Weights of a small transformer language model: width 640, a variant of Muon for these matrices.
MLP neurons of a small language model. Each row is named by its layer, matrix (up: input weights) and neuron, and shows model dimensions 128-383. Each number is 500 + 25 x the weight over its row's rms, rounded and kept within 0 to 999. Numbers have three digits each.
After each neuron's rows, "fires on" lists the tokens most often at its 100 highest values on Wikipedia text that the model never trained on.

L3.up30:488498499517501537516514525492519536506470521498488520519546544480498498477499489483557515508458514476543519504507482497501491487494540482511509520495522478482527513475498461525513527526523507513498519454457489525518468485516491485525567526519498544507500492533525498548486467485499523490520516493505537508504523533500532521509453496528521495499484490504471498489501507470524539465467518498512519465493532487474476486546484528489480488492518469512483520495522514534538547479484476508508522495524525491468481527545474510491496519493475453469498470550499483487495529461504481472517501426468474516482496493553488511499502505502531529530466441486508529482436557533486496484496511493507528497510511515520482506477472523546496493516498519522525509492466536495524460459499453
fires on: " |", ":", ";", " Team"

L7.up1256:499546461526497539534511488453536496495545542535551501526538522486514495488539514528493482485529521470504522480522507505509516492515532509452551511501452502496541532476494494539523484524480504494490509502514488504519468514522499490501500515494493501519478487461493470469510481564488504514536512503518487522550490474463462528531451563497479506450515518487467534477520498504537487459442518468489502514472477503523495524514501515517478503510516499527499521482522474494498476470494467512472546495477512525489493527492501441479496520488490501561500504429526516517519492526479519508511525526504503481523471501470525505508469504509542502498514497467516511533467477507520495486469545499507516492511463451510505508515470560548483471514505526519514505524532509533541489466541482
fires on: " con", "-", " Con", " mon", "os", "ou"

L7.up1388:508509532522544498491517509494496517523515498471505512482489533509481514471527529467507481466493483531503491472493485556465524510520489503439502527486512467446472510541437474462525504467488506488478552514511522553522487525502491475499474475466462489502481479465526445498506521497521474538515502501524496465490515504536514539515513470486528455532508520468480528518550506537524492528500547487522471519468557479494561496538539513530497495460532485475495521520487493551517537491488504494490512523499529492505480442571474472483496480496475544474471502503508506506468495492474528495499493495506488505482477512494530477494505495519512464495513520496545500524499486542487506540550509552515507563464491473469520480501495504536496520505500466478529492454502514511547508537454526
fires on: " Z", " 0", " c", "Z"

L7.up792:463499476499455517504441487511474508473576491546553528464507504531547498534527508497514450480486492489489471478495538499475487546472495487493464528462524510500532492491477484507513532521468515548457521488468498512509502536467511513534492496526472495488503513465508526477492444522486500503523468508487482441534502487494500458472504506487511490487482528512502497473536496532492518519496511546446546540490499505475522503516489513502504486503450482492522527504526519484470489501511512483486506515466506443481511503503495523480497509471500489519519504454458488439497481558499547487447477491536516467522486508505521497500446500510492510548537477519498490537494518491521538531493508490494519499526560481559487542447482528507485484511480469525536505497484501523515495490531455
fires on: " Se", " se", "ae", " som", " sp"

L7.up1091:487505485485480480483517498495551472471450530516541512489483561500486521491496503495472502498448547474468533478483468540542496509512525479509492469540557546482472519521505478515483520494520501470505494481460468485478539543503493494484520516499494513474467491495500509468488496502481503511487464503515487536503429536471508494528466479483498463483516497529474514515543494516486548480538480498507505512557570500485531501521518494477489478508507435553529515508500517478508487497514491484493523490495484477506483461535523496503473493505489518464518473470497478479493473507548490519518527499515501456503481491507510525516527525497506507475486487537493489482497491487517491442498492533446539462475519520532514463477454477478479513501520545467533520443515548490443519506476529
fires on: " "

L3.up352:478494493544507507468496519493502513507502486486516532497487479504487541502519482522505504510483484474493498508474493509491486513528479460501516512525521492502543492472526480468488553489517493481422505505507476514498478462478456476472495476512488478533503489523545447515503491545473541451549447474502492501494502478449506494490558495491473533439494473474489508502561489538528487468506489502459493516504505471491494495491506507548485533523524491532503486528488533510483542520461548519488502514485493480493487517557458465464542536493484513503514493528463517478464468480500486501483528478489517548477571479518455518532530511512508519494517504487489510466455494504519467539503484480547512511444501520525472516480524568492479482529500492475507500534474496439448539497507510
fires on: " |", ":", " 1", " 0", " 2", " 4"

L3.up1799:478490552514468519495495521518481519510544516507531460514495536497527451494484501516479505501480484506454533468482483511524494505529500500512499487512499488452427518512523511504499492546487494474475468510495513525513473460508524505512501514504458482531519515454547497514527506493558480504535532441479466492497528510464486480513491508514519494494523489479488498475504526514557477547536548491449475513492507500479496481457500474467520482452539537522516490489493507491502507507457495547499493488469474487504482502512507510501508487481500530541522487519505475503462512520457517503496498495495517496475489468483473490476553524514482513537486499518513550485489525466553505515508493533531513539507510477534503512514501502482495500479507488519489489486503474482471535480470494
fires on: "ess", "ism", " this", " that", "ley"

L3.up589:471508477493522534499480479462468517503492495499503498553506474480459473517525506483497507488544498512485502492522451502500468477512535507517491509542508527525536464505535460479505491494500447533477494514480489523522554497523480511536514480515484511438532551479506474524496494503476566471514529493513511470553463447496486457498556459508505491483493510491479466496543475485500469479496516510476503536507488500518481519512492498495508500460526483567492468447485547512438488525504484485475506501484483476487497499488504524493485530515448475504474485492471501489494504472475498482483500517523459496515495502527503506514469543538498504496512479504499492460533512498515489480511522502530511473520480482451490496489510502512492513479500508501498499458513533515469526509497492
fires on: " |", " of", " these", "|"

L3.up729:460478486499575517516488508508496506493491473469520523490503536506476501477482522497520499492460514494493489501492493424485487528503502479512532489497509482530506487485513528510507480470512481479536475471494514487494450507501502475481521497534482489509512490492501469560489447519467546500541508506460510488501498492484578455497443501499481492482500516503504489511527462479498472502499470500490475534483505470523528489521500496503490483476480543464490551507504476541538520464494475509493499485448504489524513497530415454485488495525487486549489515466510555518476491475480469507483530475491528479481510489502489537482458520479473544547447489472507535479463504526486500490510483506527480503483527499514543509508493553491501490513496458506555477466516480453484525495493493
fires on: " |", ";", "\"", "\n ", " /", " Year"

L3.up1795:500467487502539535464501492479507506451498520481479485488501495487525495501492534496515521510486496528448526557523492478542529536497484468528467510531499526515538477518512490486454538527512459494475495504481496467517543484484536512468521442537498516493475519499511507517499460480473520500506489432496494503541501473480523467474516517483486523503527549563476453522492503532492477494522557511451483496517494564479478481494488506503494519505481519525503468536491494552524483484496515466490505463490524447513473500498506452504509503502500504533465505514473512514412508529507509475489520520516510512499517503552487476534452491471502493511477486492471523452518511501516497500515500473495461480477514472495501525480472485548473477514467522498573481493515501527513519470531469
fires on: " |", " time", " known", ":", " as", "ly"

L7.up363:520509480518481517455528469525525491510542531508500504521518524451513511468456515491565533503518502500489510433515476440464502519476543461497463489497479533473492482558489501531452472481519553508526498516509454476502501528512490472566523506518492506530496482505508460516519517482456483499455504511508502511440458538487466503500460513459465489483471502550477525482493498502498494504473527531487457480495466485492520535477527495484522490519498495532547483483516501498485503486513487461521513495430450488514504500488554491517512502483496470509516478495502559530487502543469445520494477510520486504509512543477486517513501508524469495494512505528473493516506500466547487509498478483443506510496478488529512449491496485486483479466513488543498527508493474467502527519496474
fires on: " "

L6.up1851:462492480493488469522477521509473496493483478443495453471473471481508536566506501494471516517509477493532484501483495504504455559482498444505478497534514539463538505497451489533541558507503523504495508496560503493509527531518512465480554512496535533446480528482542513552497481486494525527477480547506536501498484548470477525507529497475531503522490546496488494530461495529503515469439522533492503497522480495468490467501476522500446557525529494500526482514494534504506478520474521505505502511537508519481526482512460484500476482451508537527493528455442549541504511492495506486510513496475495464471542526535521488544505535491484456487485466498517517477461501556474518501499534549526445483530490488487489497490457483501490504535513448463498467501503492491480457466483452
fires on: " m", " a"

L7.up882:488474479498514482485471464518525492468516487464523500507479505515484528496464505473518522517477481494482526484516529510523510503517488525508473505526475535523503478472421514475505494535509503551503476484501519471495503496528533509430512511459578536490456490480504468481506531507538499443523506481519546520499508533524519511507510511478487539528515551513495530504490515499468523566496497507513553528437469494468481515517481484507468494492472531486487488470479549571526494465512482521507507485497450523502500460531499472500499533532480513532467531510482520501498519514494525523521501472476458476484460519485481498510481532491486459516497484477465509486526505481497511474483488508494494455513530461513469531487503487529476524478553474511555498467502499484515532485471521
fires on: "u", " m", " Mu"

L3.up353:520454497516508507535513485470515499504547524487491513454495518455498512508508495425459492534507496469516516494509465517498477475555554472504523500495497468525522486481516496489534528472499488489489477494514527484566457526447495472484458474487516543531481521480523506497505488480521537480494469489510483511487494470487472518506475456469503507512490497463528490495522550458481502512483514501524530529503539460447493487537508532503501471514539492500506548525542510558473525485475490540526507505534507460483466501491528473477495486518536504498505454514518499501527518508507544498489457497501507492459547507482497541498493466518501548505508504507481487502518539509521480483508468487534495500468481476479510477476532523498430522509523521501489448481518470474508485514475487
fires on: " found", ":", " to", "ew", ";", " New"

L3.up564:516519410473500477495497464503517474492487460494489535491499498511485499495471503436521506457516481483478479510498511483526497501509513480513503506489499463480518486522504471484558521467516493498511513474520561497507525504510509500544474464519455533508500509495486488508494466498472548513477531527503500455514497514516532521475512485472544513481491525496459512509530500540512506476487470531513513493472461506466465477505534480557523516493531511526494448516484517469479543537470500462458515488489507463496488491537507507484534535540492489518513533479486520548495484442520481525534515527520496505494486473515490521527487505540526510491524480466490514523467536508495473467488516522481469546495476458465466499494509505510477505466534495500520495520494518500498507512529516
fires on: " of", "|", " the", " election,", " period", "f"

L3.up1505:516478504496522520555519479474512503537493531523483508488497543472522486481513521458504548564456529481544462474488549485535486461456517542509502540513478491543492502520503555476516474490508525576490446493533516534475507475459546526478498481529519506544529473491480503448473470489491507481532473493488478466480535507520502518568488466482553509508492478522495510505524504531475478501489516485545493466461454467489480525530490485490493461530496533543490481518511487525509508493502483467501532515496486526529490515464489501481518492523531496491501514489476490479482515525492456493518543488525494495479512467493520519502477489497480461471533521485554480525481490520519514509502492485538500471513515509541461524472519472519452513497536542506478485516502498510474468458481488
fires on: "un", "r", "en", "el", "ing", "ol"

L3.up1783:491486485477521510473532505494529491494479488499481486487492493511491509520474474530490479498518457511519510453503541503423536457479525470502516520517495505513521495502467487493530521494472530495451483513458538497476477529530465489477470479477472424504447469459497507545488527524507506486579476493517479510519491519491537526534529508517496478475482497489492514484483479506543531498497479509510523424518493461516460472518464508521509539515522537525534474533489494519524505451554474482512479547468530526474562477497491455480511499470478503513501469515544454509473498521495497541495460487493473540473498479478496500525519513485507513526481498487479525455501538501461466507550461482514515527487541514507512540489475540535516503495489481522551530538450454457493524475506484
fires on: " |", ";", " 2"

L7.up131:505443522529514527452526497485517540513539466451534483476500476483535483485526531481529520520551535517499533548449514522507496474523539524492488483518479506499511534547506503502529506527509484494526482438490525502484502464440514523527545498494483500519520498506512514496517479509510483488498442476484487517515469455504522551446473500497515529507459472532527488504525522456495496476494516486509478514497482522522478512527497472478484519465526466475516459488521478491486511473551460487493468487488493483492481495504517486478507597510501558493486508489508505506550476522511510513484512497461524496517473540529511507541478537431484534427509528515573514496486502557507505498504518500498506524516476491526486476521538497514476526502505421514516514515533495519469459498534552
fires on: " P", " |", " p"

L6.up1090:509461507523479508480483497489506523506511542499481484507482485462513487484500517512532535513466489466516472503495476511520524480513527470461493507474497536547526501469506520478494441496500495528532494495460514497519528538520551487542486538473532510500500509470518497512498486475499449467532519507546497504541467490510488484547496468466486518510439482542496471504513547495476492514466463511489489481463517519517472517534521488530533471486499509453500486499472507467510460471489450478514486463511483485502495482495476521506557507534491507494435470485496488517505492437505533536471478473478556512485484466523481472529489498503500488502492472521564475530462497509494514502568539495481474498494482468486478545504504492515542533484495477480507486466489516473494466497514559
fires on: " the", " |", " P", " first"

L7.up1543:503486496519484496491528496497521541526529498459499514440492524497486519502497532527516469529506508494510481540520536462495442498567519493484516488539465474457469498506484589470507527484505496470500496478521452506519466485489491496513502496529529509465480484537464497491528590520549531475558473523503475509498475486511542511491506460469532463481567507513488493561484501497538512469471496512471469541488522542485497507463488524493514524469585528499501493508498460497520482446537493509466484534486526497510468508553470468499474480499468497509438495472480529514504515489523513501502543437483517476484527554484505505468494499517461542478493491518511514473475478505492510500529500501514513514519492479464506476507489505483512517492490451480523500542501476523516513486500441
fires on: " Z", " X", "uz", "Z", " Ser"

L6.up558:468487502521485472468471466529505497511487519516476525530481559499469508513456475505513512507494496500499464483516484490513470505495504490517520512522509546509494475487472516442522497486524526476506531528550491527475485546485534517500490494502513536502559508539487490505477506551508501461515466488476537490522530487527516501496489536470475508501498476446517457504451492497474472506484527492506507510502535457488518474510539544482455518535501499483539471470516517491496528528528500554458515504466477482461497505463463490487501497495486500496481495481487548523506502499520554455504492557495484464479478518490554550515523538504477497470479468494516506501564506506489477503568464477507495509500500437515448490489467511552485504515529521516489493469527492476493482471453486
fires on: " Y", "ro", "u", "ra", " Yu", " Su"

L6.up298:513482471462487559532532500475466505504560519525485480549473522445487498495536497515452501513513536446500509489488488484489537482534506500515488522509533519508518532507555439536533498542469459505553526472491507531488499521498482475476498467541495479499500526481524504509464487465495528489530501469501472494519498509529508532502494509502491509489512539523507511484504476499460500507495495482504500521499513427514497514478486511518497471502478493512494471496501504478524458485549534528503513518527506464527498493496507490488493524477490469521512492470501554491506508503440504511512542577489491495478509478493459515520461516508497495492539500507557516528512501531527471502497479509468492528500499514504469499499463493529512507536492538536511481532485480473485518527532488
fires on: " Con", " con", "en", "onn", " wor"